config.yaml
n_head: 5
n_kv_head: 5
head_dim: 64
lr: 0.00636
lr_head: 0.0109
doc_mask: true
train_tokens: 886600000
steps: 3806
MLP neurons of a small language model. Each row is named by its layer, matrix (up: input weights; down: output weights) and neuron, and shows model dimensions 64-319. Each number is 128 + 24 x the weight over its row's rms, rounded and kept within 0 to 255. Numbers have three digits each.
After each neuron's rows, "fires before" lists the tokens most often just after its 100 highest values on Wikipedia text that the model never trained on; "fires on" lists the tokens most often at its 100 highest values on Wikipedia text that the model never trained on.

L2.up1173:130112097153144091101153151117158092155092137080118135115144139169128167106112140071162080115144139145108160116113078136107132086123139157168139140103109143092130089113119136141121103143104156132117138108135148098104122120114129105148123137141131115188160171162115118153129136126096098182113141180135121103122152152132169104137171102146086193113128137133138138114126104140122140123077095117118129114069127091149132129152149083134129106157132109122109099162158166147202168149131144097125174142132126097139118112090120129159113155145110161163102125094118149141132131096144149131151125105133176155125123134088107169107132134100096129119128124122103100112138157117103122095150136111149090114113113072135122107139102166134147136105152143095117114130088136154184133162120120
L2.down1173:158132093099134130123165161158135128104163131147107140127150120154104166141067134127124138123113117123118079088122153149115151145169121127080130160098129152109175156128126141133170159132139098106135159084154153111114139177120134152158134092110127103122110139111135123126148090122072108142147147112134117122132157152163125080121142133115137120083138103102129107162124124114136165089142120150188134115115138145110101123131101089151102168121111134125138087135203160123104103114145097098149097117094110149137152143120143106156143133146156136096133152164151141129152088119082136109114092111161137111103121136127120119119110122121182128128096158128160109089171113078088143115124129127141166106133164142115175187111132109112114137129087106117131127098114151155110177186096125
fires before: "\n", " The", " It", " He"
fires on: "."

L2.up917:096123101139140162140106102136125117101068159170120137123133097111128107133125088079088114157114088152130113167179122122107122123116129197124113104133122100137105114112141112129184123127149071141181113153137153123130162128117116165105123132145137137193153085090098149153139138118086142090111138153070109131146109158137173154152124082175130136126123126144148148155096121141177143179127118127178144140154133090096110153150106100124118128123164107156137080134134125141146105164174102142119141165120131139143112149132121088106142117111114114139129108112104135120119129091109109084117109093157117112151126124152134145117098080112117116105139150126100120101124138151170155081117131179099121102109163168155136160136130157130123159098145116136122134148089098158149156122079142
L2.down917:116147160119133106131093164159105151123158089088116087129116164137100153138130158152120147119104169136155116105124155145132108153109187136151113167146132155170145134146106122112138137106099122138124140118111113129123187124124074160150097125130093132108084126141101146137150124120143138152134141158125130130087105167116121142147162163088159135101120172133132132111137132112105156098103086123150104092142148158157118128155165144096108183079146143129176097119124101098110104120137134114112157135206149143137106150080082110101105145154127151140118194136104169132123089125099116126122151129137144150128127126116132109161133173138142131104139109123132143137167128082099121123134158118160141109162114136116114138148148136114178115135148163135138090126143119101153111109134083
fires before: "\n", "-", "|"
fires on: "\n", " II", "."

L2.up711:131112123104096149144119078124135114110071141127139125144120152094136121102125118113146075129157173141079138097140116174131125137109105131142153144092122126134097149099119085131112117141100183154110137127176145151110110140121151154122165120178140208177143110125156158149115125114130132157130134081129162091103161133147147115093135124155145140086167099144108125115140099099139131095130083118114101097128147114115212136161134095127109142128071110115133112094147132129095111101128110169116116124134149092160120140116116094095122150156102128128127134141115147134147145124121118162152149125139166118130166116099154143119153131143110177102122113137135128125138130121129153121115148099126153131122112161142131077153139207120138125111163135117124088156090096102161141122076127
L2.down711:136132134131176146118137149140116096112122115155148106136099133128162099161155118115147160122128120079151094131123184118098131122138100118135132111147108135079116089113170145084097121137153142101141132139138124091146148247026079134135095095126145092094158142134091138141158116121128139137150138134165108118137116171087116108123176096080133114133133145113115123147107124159120098130127146122139155118147126115119101124091102112150123172121174106129135114138099120157126139136165141121149171124136146133122123087157148115149104137165148164143125123134145146164124137097112149101117124111152140152115088148141112121119131110093111107147127149124105147126060132129147087151157171155137130114125131115141111160129178093136141114125108124158119103121107116140107131132154147
fires before: "\n", " The", " He", " In", " At", " Ashton"
fires on: ".", " to"

L2.up522:146116137131164131148157102150153124123105108075170109111145139098106112138142079101156140123110077162145117120157123120129120110156148186117099144127110127084157139145162140139137090102151112116147155114124156117139142132127132137188133193154150129102173099116130123118123122120099144156105139112163120139119124144110126145135162091131149142086115138116119177154112174093134194130111164109117143123099090085151099130129138085174169130136134094122141099120130131114128109148118086132146125154146160127147125111096130102126123117111112105117148121124103104126134115068150098116109114147110111143122137179101161116170125113109137154113098159123189084113118157074107141116127133118149186097122156134161139162104143135109148106103195145093127090132062121140130143114127131
L2.down522:096136172115118090142126141142153130118110095112105134128110158150117139083159166123119142132137148127164121128155127133145110157129120090182130156124164129070115113063084099124126118110136152130150087103113138157146153146098079155088057113159147133136091143097113064104124137105131090114159133125123104144111168131147149124104137133113168142141145073125129155131140136097105122118145096135157063122109137131128139110144149180153091120121161114151129108087150145101130093119099115158123169143118096146114115121131131141125138118143174158137076161160111172153124093110100150109096125147100110124140130105121149133132121148108148140155150135162113149078135143145119119144128137104127156121129101112094155127121084127126145136177139129131142129136176132127160101105138136
fires before: "\n", "The", "In", "-"
fires on: "\n"

L2.up950:109125112171105141148141084148100095148147155087129151128110124172086156137125059113134108144091125125104145152120082163123135165141159192135141153104113143116140121123106134158109131122133124140120105131116105121102147134159129127162115142162101062155166117145128139150099140116150103208182122091157152083140117141118135109141149120148074130072147125132148129098106109113171122163177123138135118127166110143130154153125160153100148107117135115091128127136161121095139114140135111155152145157159116109140134147086107113148101138144116110161111139146094122116080110121108111120126185130154183136088164102097138138142129112097121133128160145138124121126137125135141114131115102131119153118136122098069120109126131154113145114163110141128095124183101131119138146125098126
L2.down950:157109075110161089119154094125162119137138104190119157096140143165103123157122113130093135098126100171117134088079157096136100138111146135122139144130105136118108155120117116135146134154142120095124103161120148156162167131093114142120187120104136128131144124155152153163181115112109129138093145072119100125094125144139178146119113104114157104113162122165128099124156119129129153156142129114080143130124158142118155140092112103169115114072150087153157095139144103137074142084136119113146147119064154180103087134157132140129127133118131125125144120143146119150129128134098143109130159118119101148128151131132149105079110136135135167156097179129110133126103148113106118113095105134150144130127129131144122120153127148092137138119108154143095116142128102152110139152121136
fires before: "\n", " He"
fires on: "===", ".", "==", " ==="

L10.up258:124094102133145190154123140153115142183140120070132126180121137102118126131166109109113119147116096148149102133118151131157101119095114123139122085181123118085124108092126113147142105141097144123137126149112145123140108141134135126123118157118167112156065120117101113162141144066148122079120142110186121102154107120103145159129097090177106172092101092107089167155100118119118085113146097095119136127124114142110130080138119147134109113132086124145133108092149102160176132116152152154132147127130121139151145078164114153155072123092107123153111093127183137114151138156138121144123124156148092127091116090125147114129121136153099125108114108119103128117142132155136122143164159117118114181124158154166115140125130163137167131122132123160150120140124160124130119124160136
L10.down258:101128105083119110154113084135109119100110130108099143138117156141118165133085144126162137128125126104135120145109125102066134153165110152141157138137120146159118122139125107120150109128134122109113123119143109132119144219147134105126124112138134128084163143106123106128139111132114133117185107135133104094125077159084167125142207156093153111120107125142119111063147142111112154157131081167162164073150125141171104153140106130114141162162100119110110124145129177157163141150133140126127183147119135112131111126115123121100107121120133101106113116139162178098094130114143098104109125115114112147139137098130100133094158115081088154127160153094139120135133175110132108109114094129135146133128124161119114106113170095123089112139101137097142090137102145117080134123084180
fires before: "|", "|---|---|---|", " 0", "rium", "|---|---|"
fires on: "\n", " |", "qua"

L2.up1239:142122115117121103163097099131117114094086177136106117134118147136151109167068093136129095141122092146095127161106139138157167131152121155127134139134177146139153124148145118146126128137160145157098115103102119148113157117130108145160126136135100153162127115106093123176122172132122061122154196137098134118097126146126171142126127190128088135089160145096138169119111147160143115137135120113129149152157113125113086108100166076085106099103090126153130142098147118099133114167152093097172161160155116116111134115121147143151119089142147171122093106126143136142151109134112137134111137117133120119099159131162124157158101133136122126139142154079119160092083147100116120101142139125127147137130113152130108132128118128105132140114123107127113104183093135102184145115142106
L2.down1239:113172112103107188132111094124126134122127131127160115148145176110124163124138104127135102101140159109122083109134104116140122141126117140130132117152163145165075128113102116169098150063089122161123139174119134139154126118101146134142155154131152133130086141128104103135102092121106095181148122068130140134139110098131093116144120226142156134119140129109109131097203134177110099111110132132104107108164115185135114096146134086189137138120124139108161095151089131115100145117113099152129127155141151100113135077106141118139129151108110115135108112116112127116122140128145156160142160118129142106137124097124147139139168122124088123156116166129099153100119118141107152099111137136164120133153132082147105157128131101170118108121159095182148091094128164132133098083143156
fires before: "s"
fires on: "'", "′"

L2.up271:134098075126183110152120109155136111100102130154156119112142105175123160128117112122133141125122140171144127153104119122125169131095127165137100115135119075116156136124116120151124128150101078147138081150104121124124117156126140157128103162149098141137165109110138168155150143108089099168158148118136118109086147113124148138095139168123101125103174169126185162121147157104141153109129132113130128092109076119119114105149122151137125167117099140184149147134159122123172106151119111129179120134146086107128136160134149105076091106127103126132118120111133113128103117140165146118116117091161143165115161137150123121154159092149109089131087131160143118132126139111125127144152150113174074137087146145127090149104130144083177107135146119140112142150119124153139202133113158
L2.down271:130164111119100137134122136165068143119111100073155142148148138159142166110117108149122141118126112110105130141163102153095154129155147117128152143150153169131107116129118096126113105115136098119134117140122145131140132081139152177150139106134110106146113136127111130117134097099113117113146136137150119162149104151100158137164099143112122146164134129121085104157156123125130095091096115126119125112135123120133114124129068110165159122109144186141142096084103101180117101093124150115137149150163105097130177148111152142144157122102088145125137111157139132110108124116131106156140109109089122099133131106113148138177123075151152176150116123086113138150145108119139122159182117142146094075154100119101078152141123132123112154071127145145135088145087121119103147126134155
fires before: "s"
fires on: "'"

L9.up554:117159153150100143124115193167108107166123121161165122129126154134105156133124086152173109118133167122108145135124093157114130122139151117136096140177114180123124096141130132119137102121093114111153135065139146127152150134111102149147129102147115137150108130150063134146126153110175099149130115140121101087135116127176104146131126144143120112135130159112138065157153119153116114152154102152152150141098091112138151130118133138131135128116139087120183100151120159119157131119064122178108145122147136147110147169113102092143158084145138146082163118112120132089082106122156126111118168128074133135102125135133163126139103102142133112100127098150144166122098109119138149143166123110159138108119166103129147110127131149124138126169095114193086096117106128143139137132091140
L9.down554:096069126087128161136137073118159139121111125109127139170151117132168128170148145127159155115167144154120097119133140135084162120088167153130138155091109084145122169122112116131143122151159133084157127132092133152107120255053131141107113123124087177145151169145119124131159106102128134102150125117134159131081111127091134112090125158122112136104121112143139123115111115128164144122129153142127127159139125112118129126117159143127124128071122127148149147139161148122140142088161124126133134154098121111100089126090131147099146092134124136137157140131136107108129163133156109082147150118141157113106101112159107103103155094124130179156111137154122140111108139131151126125133115111138162127154121108143161128148140128153095167095122092134139123141134170136127132147145123
fires before: "\n", " \""
fires on: "\n", ":", " |", "."

L2.up472:139119133142186105127157118147176157090142127090164171155125128134100138100119091115149123132126159127090145117128097121176141116142150161111140148080115131108130123133103117136143147115155152117115125084102134116098152137135146115161116125152119085139159124130143134153131122131140141176146172154108146117111149102152140074150152174137082137139177134135138143083092145112151154127091090151131124126146099135141135139103159099109113129134172143128168155143118167114125158114154124084115101164142104132103103132110126089166157063143127123131082135154175132101133113103163169125130151096121127100108118143114136102122143110095132168119119097107142139123089126067125126138101113107106146127117145097133135091135124139151180135105147109150136115142110126105092119126126096
L2.down472:128145101146149125111109117121144097108119129098133161124128094154135136130140129124124133106120099173127133108123122124111144174117124112145090150076147175144112128133093091145129125120114112134141158141144134163135157111096107189182144128108116111114059097127144153144152121115105128107130093077123090097143092134121120158103099153137090138105167137132139119155121095114100125139130148090136105118131134096097110111127120163195124101124117096126121120137166164144141121112115167133132158166107132163158118129145128141144138148154117103144196113139127138137134104114077131154152140098132118157121141143118125139086130127161136138147119147106110150112148127133076139118091119143121114114128132162167107148120100117053147112142122124155106123111103137184095095159105162
fires before: "\n", "=="
fires on: "\n", "==", " ==", ","

L2.up738:142109157150128095204136112139121129122110135109140133147128168121119119124119088135118150117069111147128172168100114110077098167138126136132117132139171067106090109139151151141161069111139129146165142095089098100146134098178084125127100151166130122117125118122122120154105117115122083140126178069113107112146159152152150138143149174146117114081124144116145140136112120120120148187137131130159142099120100143114115136153139160064141101131138085088114101122117119121122175200150103146176159113161151151161152139123141107142078125146143134103167112104112145114139111107164131116116115116120114158111143122151155132144125110095161169115112118127096115143098149130138142101150085137112091105138095114147120120126107140163117148102128141112104107150112118174171153123138116
L2.down738:084141133122120144104160162137123123124124107147115126116150163127147118151119149111150112101127128111141074144118167052083143114124164128122164130161126138113112147122129147180125128112103133071130131173141136156140123146145123124101119128083115147087083103160109098133144155128076073104119125098131120134103135138117115115102139147132114125088098113091125101138137160192133126144118141170135138138124119126132185147127119141172132114088106136124122145052134074118128094155132149157115127147121159181112087121112118167135133070141110129106145124114124135137143115137107111101126123149103118108102103088109150160104169145116142144117153117114129168126133098155108186156107124142120155136166134129118123164134165128134060139168144138170140084123141151091136114132137128
fires before: "\n"
fires on: "===", "==", " ===", "\n", "====", " =="